Weights of a small transformer language model.
Training: a variant of Muon for these matrices, 250M tokens, 10705 steps.
MLP neurons of a small language model. Each row is named by its layer, matrix (up: input weights) and neuron, and shows model dimensions 32-223. Each number is 500 + 25 x the weight over its row's rms, rounded and kept within 0 to 999. Numbers have three digits each.
After each neuron's rows, "fires on" lists the tokens most often at its 100 highest values on Wikipedia text that the model never trained on.

L2.up811:544510513496536488497511505459504530509468512486562495490502499497548485478467456499506478524504483506480462440486456510490499439504489503523486454510512509540490503519525469474486480491471486501478547483501509519533493490492535520474515552499493472460522492482496471490472455515536449498502479480463478502533529534522517510473464495528493494497511511485514513476488494479529483505445498527487543463501476515526511497479470478515534519502491515523523491551564546496487516457476493478500522499493507546504513519508473444488483523494511521483504509516485479503505500497531487474
fires on: " J", " j", "J", "j"

L2.up390:459504496503486480529514535510530517518481515496483484484497544516500540558513456481456458499531529537473495497463464503532465486512500518463512526520508546523482497521499510516546553547537512544516506499481478493500525467526505527501539507531493490493471528523555501530476481480504489472525511509550492504512514520524462472475478479528503541480526503455452510500517505465499541494541548502482485446473498482479508473505528538511516537490525507492498520517521467508496506513517465479501493493522497491506518498523504482491462477483499497470528489506504517488473526504508477567
fires on: "ig", " ass"

L2.up514:521505499472515478442505540478453508520475531461480518506503524503507510531507526496514463523492456519477453507499514513506506529556480503541534492521477524512489495522535521545533561471464519452498468491492476494514513546519463471489506487477476509517500499514492471469519433504480515489485497535486565504496526510483475514519469503509499475518507452524471513502472486492501468482510518515514486459501507520515491509515479465511502462488486531496458478506515557518480509500530508482495504531486505490528470488466521475498469490489494490492449491502552544517504501502489466506
fires on: "/", " bl", "og", " Mc", " Bl"

L2.up766:516502507483517477483466508487533503471505499484525484500487526477506464519510498517527508495519529494480478524489495509510530480487523561487546491505507469490535499534536527476516502515536478531513479484479463494496495506475497494508530485500465524503449500490478540515488504524509476504477507509440511534529518512490537513455519487443524467537500495504488505508476511521533477469544462485526493517556458510462508502493529524498506543526522514515532507501559508510533497485498476494529569472491483501505503521473549478518478446475467505519480426516546479520434503500494528465
fires on: ").", "):", ".", ":"

L2.up570:456472508546517440451498494512490430487497531493491525506560531471513471503506521486523493494490472501480478526499501501544503499512511477478526501503472486485514477506474501463543450493497467515467503500478507482537488497505520503488473508456523474473473482480482508509498528516557508513527465478482430482516465475489467468544442524475483458523495511476562528460523443459482508514547506502540494502558520509506529533500495525516498530505438511469508543550519532512508509499525486513490474492524474514467456495508478523488513474543485522494502507500516475480482533462543480491
fires on: " public", "out", "ity", "ular", "'", "ublic"

L4.up768:472501498518472448482464494565506510523541465485503519544509542508486540515508508530474497507497551483504458511504472525482484550487494494498517525489519496493521500492500489478516491506515507513457501459518487515484495492453527513496519450474499471539509500498544510519493518515494492477491491566493470525526512536491489502506493534503526479484508503495507470502511425505495479497496520523477491510497523473486519488475509515491479556483538546522537490539507512480507526500453437457510486504498498512513548506546482444483475468489500441483482534507534555532478509491517535504
fires on: " comp", " e", "y", " E", "c", ":"

L4.up501:484509498485533522502531484490497503500457507514493504500542520516490497514504478528499493496481504483532513512559480470507520515516509511505483504517498453447500508501516526497458512529481515484494500466499476467506476529468502510505480456481525476490518493500443489513480479475519464477527467509495458478547487486504518543496504470479515493512479499522474525488501465438505461466526525515537500443492520510551499521557551528499461508512502512513491496504507510518487497545483452500473461514491475494541530493574470503479525479497514493480497487464528504478482517529518498476
fires on: " res", " sh", " most", " s", " h", "ely"

L2.up889:549458454461484493479537482494530492514524473490521503491495480479510547491437477505505501470474520482541511498505504513516539481531523506464515494483507482507492492534522499514493523509471527514498515499487496519507509490529517546498488484473538519477457493457489513481549451507493514509524508525514501510492490515493512519498519497495516521520496488497488466497470516497541535506457490519509460560495482509493522475494506513475479461507521509530511495541468512537479462535533507487488445514531474528507464504495501547519461499485513452559568506538531494449484477561443496464
fires on: "id"

L4.up385:481522443520468467530500500489467546500504505463521512487492467522573493552522500492570487487510538487502541500496506531469486452493497515533527474515495480460488517520479504531516437464506501506496480473438497505527501535510437508508501509485482531453485486481491508497499535494508469446507529495514515490502481522472517545516519517474513468511476501477517466530459515495459499500512436480475496464484499509497456534508504494513494488514543488532487469481492467517468540499473514449545506481509487480531510533535508523477499535501515495508501524497516497476459501470469464530
fires on: "ist", " which", "uthor", "per", "ent", "”"

L4.up605:507477489464498522472505489466499497483493446487509532513490550496487518523559485496506510490531482519464504526471520479520490499474465529463496456439470510472462468545538489466527469483486487495508484519504490513469497480535495485445506550493512515477537501504535487552487503489505521488486495488508505514499513490561475468504544513490454491494465515532483469509473481500505465526432475467497513488503485501478493481509511522481507472460473498511524518501496443502469538515525527523533497438465486505528471517479484504504471509475556516481472445506478510509507512473505507528
fires on: "c", "em", "ch", "ail", "ec"

L2.up209:508558492509513501510509490526530515479491489490507524469493484465487504515511502485496503490527498520506475473473559469514472505480524457495480506496447498504521514503519496476484486489476455449530513467474569465534509487527469491526442499509506493540449512471479478529474454514500506527474497488498498504489489508527442472459442475526491484468529505524527531513498510460465515501520539499539496499490528482500510513460495514511478511517475478475491498504480501481483487539484509494455486481494465523500494513522446505492528487519484505512504517490498531477470518511528498501
fires on: " pop", " public", "ific", "ublic", " state"

L4.up41:539536489563500451462484509485517491477510519526563496502501477514488511476541509544515436488490510486524438461526493455495490464504516474508511482462493480462492493521508526483500500483473481501458473501531464482530547515509515531533533502521488528507489484458480507504498478493541554501475469539442475507554521519514527466488498526560475480485547517484514517431538493492483484448513479517481487513512508511522507500522506501537539542534517482506447481482520518470499516513513511503492536475517490517512505494478525457499514484493514498447503528485481550485487485496500473550
fires on: " un", "8", " pop", "un", "%"

L4.up958:524512494492527522521497472531493480515467476495524517488513503500509511482455460483507481492481520492537475516476553499540491493486487481489498512561455477511471525519539512515528544503459489524504496538480499494519507459534541514522469472534477523473483462464532519510517473460520515487510492477463515551510514503479490541484498553516480524510537479487473483494493516493540501486512475493540546520519483473528504479511531439479451536491493538518539560452516476525489520492500475487491500490507504496486453481516500489493485498495525508473534526552530464502477507529493499534
fires on: " dep", "id", "ime", "th", " year"

L2.up163:479480492478477484521516466509479503534487531514519524530502470491547571500499546513502516490462515521505466486498422497527514486541512479514483460531463472490507527523505520502527530573512521503505493468473473476497513506495520503521498515499489490533520456530477501528505486513515485498526458522529494500540526482518524505501517457496538480521483503509500513510509474523517560497517549487564503455494522492538522539514518511506498497473532535471494491445487517503527474488495485510515491487507520504484497532525518488482518544544460465536526465471471490531478454529487475470
fires on: " cons", " ev", " res", " s", " Cons", " m"

L4.up419:479510474501489526498521523496501551496535494521490492471514542523476500499487523540515507492469476499474497469481544471517527494480478481532496471495530523505528472481546479435521464479511533464508504474538460483489482510514534498511504516537507491500523519489545491472493527504532511504500508479498520524527509514497543478478512483510479528471469478490465459523504505489496491473485485481531514510463481559540454512539505481511495494460528480486490483578546541510461473461529525523528521484462479478471494518530532452496499489461578544513493515540513484496489512516517459490
fires on: " comp", "ch", "ra", "c"

L4.up333:501420476487498537472494491476510471468466466477522481516503502494483495515499512511512490517494478534481526529489459506506514521510498489497500490462521438475484490521493548470523519462475471530453498481499500491506496493510513530466483505493488488492491493524478481504500485522549465457520475495492482475506520548527542427504469482486472467497540500478526440520496470512526543511466502441573475488516532511433537521502482522519511463505517481474505453491483479507474507490576463464491494502501508464496505527507474467524473486498492488515509466455519472550490540496517499504
fires on: " Br", " an", " br", " tr", "r"

L2.up693:502524481507481457499483530499522519500504541475466511483509485449521521522526500500476548504519491506520478461543499489555497481511463510511497504520538502503464476481494536537525462484497543499503454495514495477540472467477548473461529515498471468465523474513528477530503451521500538512498528505498511476523537510489490530500487470525514530518538461554467530498494469503452484548531522496542514475516499476528498513522538514477501491519519513461481545468509513505482487524500537526501503517510522550497489482493492480499448498505507503522481482492443500479521505531507504447
fires on: " bl", " O", " Bl", " Ab", " ab"

L4.up866:530539469509498498488473480510496461487481484488518516474517505519488501517509513494466520517502505514498433485484560526505495461523518516535559492548490508480513458526511564494543549521470512515493501529481515506484494450514509503487488453501516438456496529538450509489503471466527461506507516539472451508493499502510504533536515476478477541465495526484527527511500487505496483480500500524472525480493484548439523531509524484535467484469515471454486490514524529449497510512470494479507526508503508477488522524464511533450576498497464533501530455521482451518518520485514476529
fires on: "4", " publ", " bu", "ov", " season", "ow"

L2.up578:500468545503500503503498497507486524453485449460525535520532499498448473499483481425483490475496512470488456497519453519530502461530486530470545505505464544516506490502500542446494500465543490506486498472537500480472511493535505516490492530486457516485514529511490527484496500528466503510469482505472482509533493520480512505456519507524494528471497480523473511531501494515515456507504475512474538526491501532419566534515472469479504508493463490480523468498516536495478496465484485526459554467539498472525532504501523522481475455499483480482483499539503494483467503507522509440
fires on: ".", " |", " the", "\n", ")."

L2.up629:511538569499486509502476523488466488468513509521521503480496456478494535506517530524478488495523548513483458464449503529448491494503529509536551502489532469526454516474525485487474484529517514505509526500500548487450503506522511552504514520508492491484517500497526490478532493559548488512508468511476479507534531516499481484475514521503486499473494530530512460472472512554508557501470465501556534460519486481511482525538443516561559527532534484498501510506490492516483540483467520460502501512522472466517487476529522469491486502543535493483486476475529480521493497521513515506
fires on: "j", " pr", " y", " j", "Y", " Y"

L2.up538:539523485513501456484500573485509551484523515473508538475487494493486510492512508494483488515451526489479469455501498470497510496499509453484547493514521507508488471490510518492480505512468459544439486502497446487478537562474491521480499524507492482489432507452486512503475468511536539511529511522463496490505478467490499471512477507503564472482521531524524489488488498518451474528522452488492512465487525475476501482513467498506525506531457540514467508511492486493477488464489499521473536502509476505518551488457487470545519497551511493468515517515479480492480519545475524517
fires on: " Un", " pop", "ran", " Gen", " un", " a"

L4.up911:482518474441483516478492534557479504487516515474518525453452488477470482471509523524469436498525532473498509511477482519490485519462508435514512525481503461495470499515501503484477513494503501543525502506484484517498504518531502537514496526468454489503464494506462500501490463525507501503477470549460453488502470526509506478508532538520472508480464527461469472499490446490518491512525517488525503465479510489484518463483508488526505466517476497487491505499506474507483482512528491449526479501511525484493527512466486491503495494537511516531476462481554503523486515523473491559
fires on: "r", " Br", " Pr", " br", "urr", " str"

L2.up668:458530536480518509532509471503505522523524529444488502490506524529508534507468511448497493538541512497541456500494488542499511454491474514478492475509470489511499480515516493499495496484478526535518484499497493499464485493514513487554522519515468485501477481547561527493530496538498484500510481463503505521539527490543472499493514499516531524479530515485489500484506512520478477479519517514548507503495528516538488500534491514538485517448504512503542469511460486469486524559539500478463466524586480461475491531436524491483425486505480500544500495475493481505497504509516505487
fires on: "ig", "oll", "ased"

L4.up340:510478483471496506507481507506452499531530480499511505514562549531512543476445502518472522497491511536505432585501462448472511486527547494479481511482458501501530492496483497499479520464492515540488515460508489490517501441502525515500532508482499571511512487493491514488469478486515490431504515480512451523490496508501533531488513482497471502485515514534497499484495483490506440514498457473502502423507482483494533561453522462505498486507556486518492525544531539485504505488470457483489458517513499500508489516489533455509547518477499498470533517519520513489504502456519506480
fires on: "re", " E", "e", "ad", "E", " e"

L4.up166:538486484495496525491527488487478563461510515489536499531545481467523519492479484462510478475485486505489497481497481509505478481527488508448503502502485474479493476504547550500473499472530517519499546485501508499486487503499465537538480478532475510505483541504508560460486541469504473507509466529471487462502517505527472531475480507516513538540533522467469490526509516494514479476500466491499450509456494489494526492499435519454526528444495483471499513505467515500507496513505456494481498527449499433477482538461499516507466481459491478553495540512483464499433533550543498509
fires on: " of", " by", ":", " that", ".", " |"

L4.up582:530486551491514565502484499493493451521467525527484511500491503509525521530439472481497472490494554444528464493502501505453460551547494512441464526485495480482495465485526490480445506474513491536514537507484536463529524495500495484531502479496472517514485502482467542493473501536548479472488496482524468508500507506521494519430478517505483509520520476488511518501476504517526478438521497543513450451482548483523508506522526484514529516531463499483482529491491512476556509541497470514493519533525474540491478503437557493494520477496507495483486503523448509526512530496495509488
fires on: " as", "s", "ab", " As", "is"

L2.up314:477508490518468484495573479488501511497484493516507491483508476506505486580477468479505512524463524488535475508475486500551507503544507531545479490464525510499500510489514521462493528516497521491469456494500538483512475508517479486464524509517469526523498470486513541513511493541534489465474531543542455515496498494523500465520478500526444478529517478466569509521506486544508505477534508468535512469491510505415490525547475497562525512494540522520502489522525488491525456477526528453485516530502473533538470521491490516521470522488513470474518498560503542541524529490508471534
fires on: "ced", " Med", " comm", "ost", " re", " pre"

L4.up125:452494497484504532484519484531500515487507488534518502518510477480508513498521492508470476548528488512487524459460542457518543498488482487519535470521494502516520476529481501504489493508454493524472501507501475482481490463555442504456482499521462513544495539486519444532498483497523512512511496494464494523540519510495528519501489523483482525495462539470458518458518515496498455480504543485517483522527507510532521457484470524492492517483515489484492459530524492497534520495523494490506520513487522482566511528517483495498480487496513526483497457509502474504470457490493489493
fires on: "m", "c", "v", "W", "p", "r"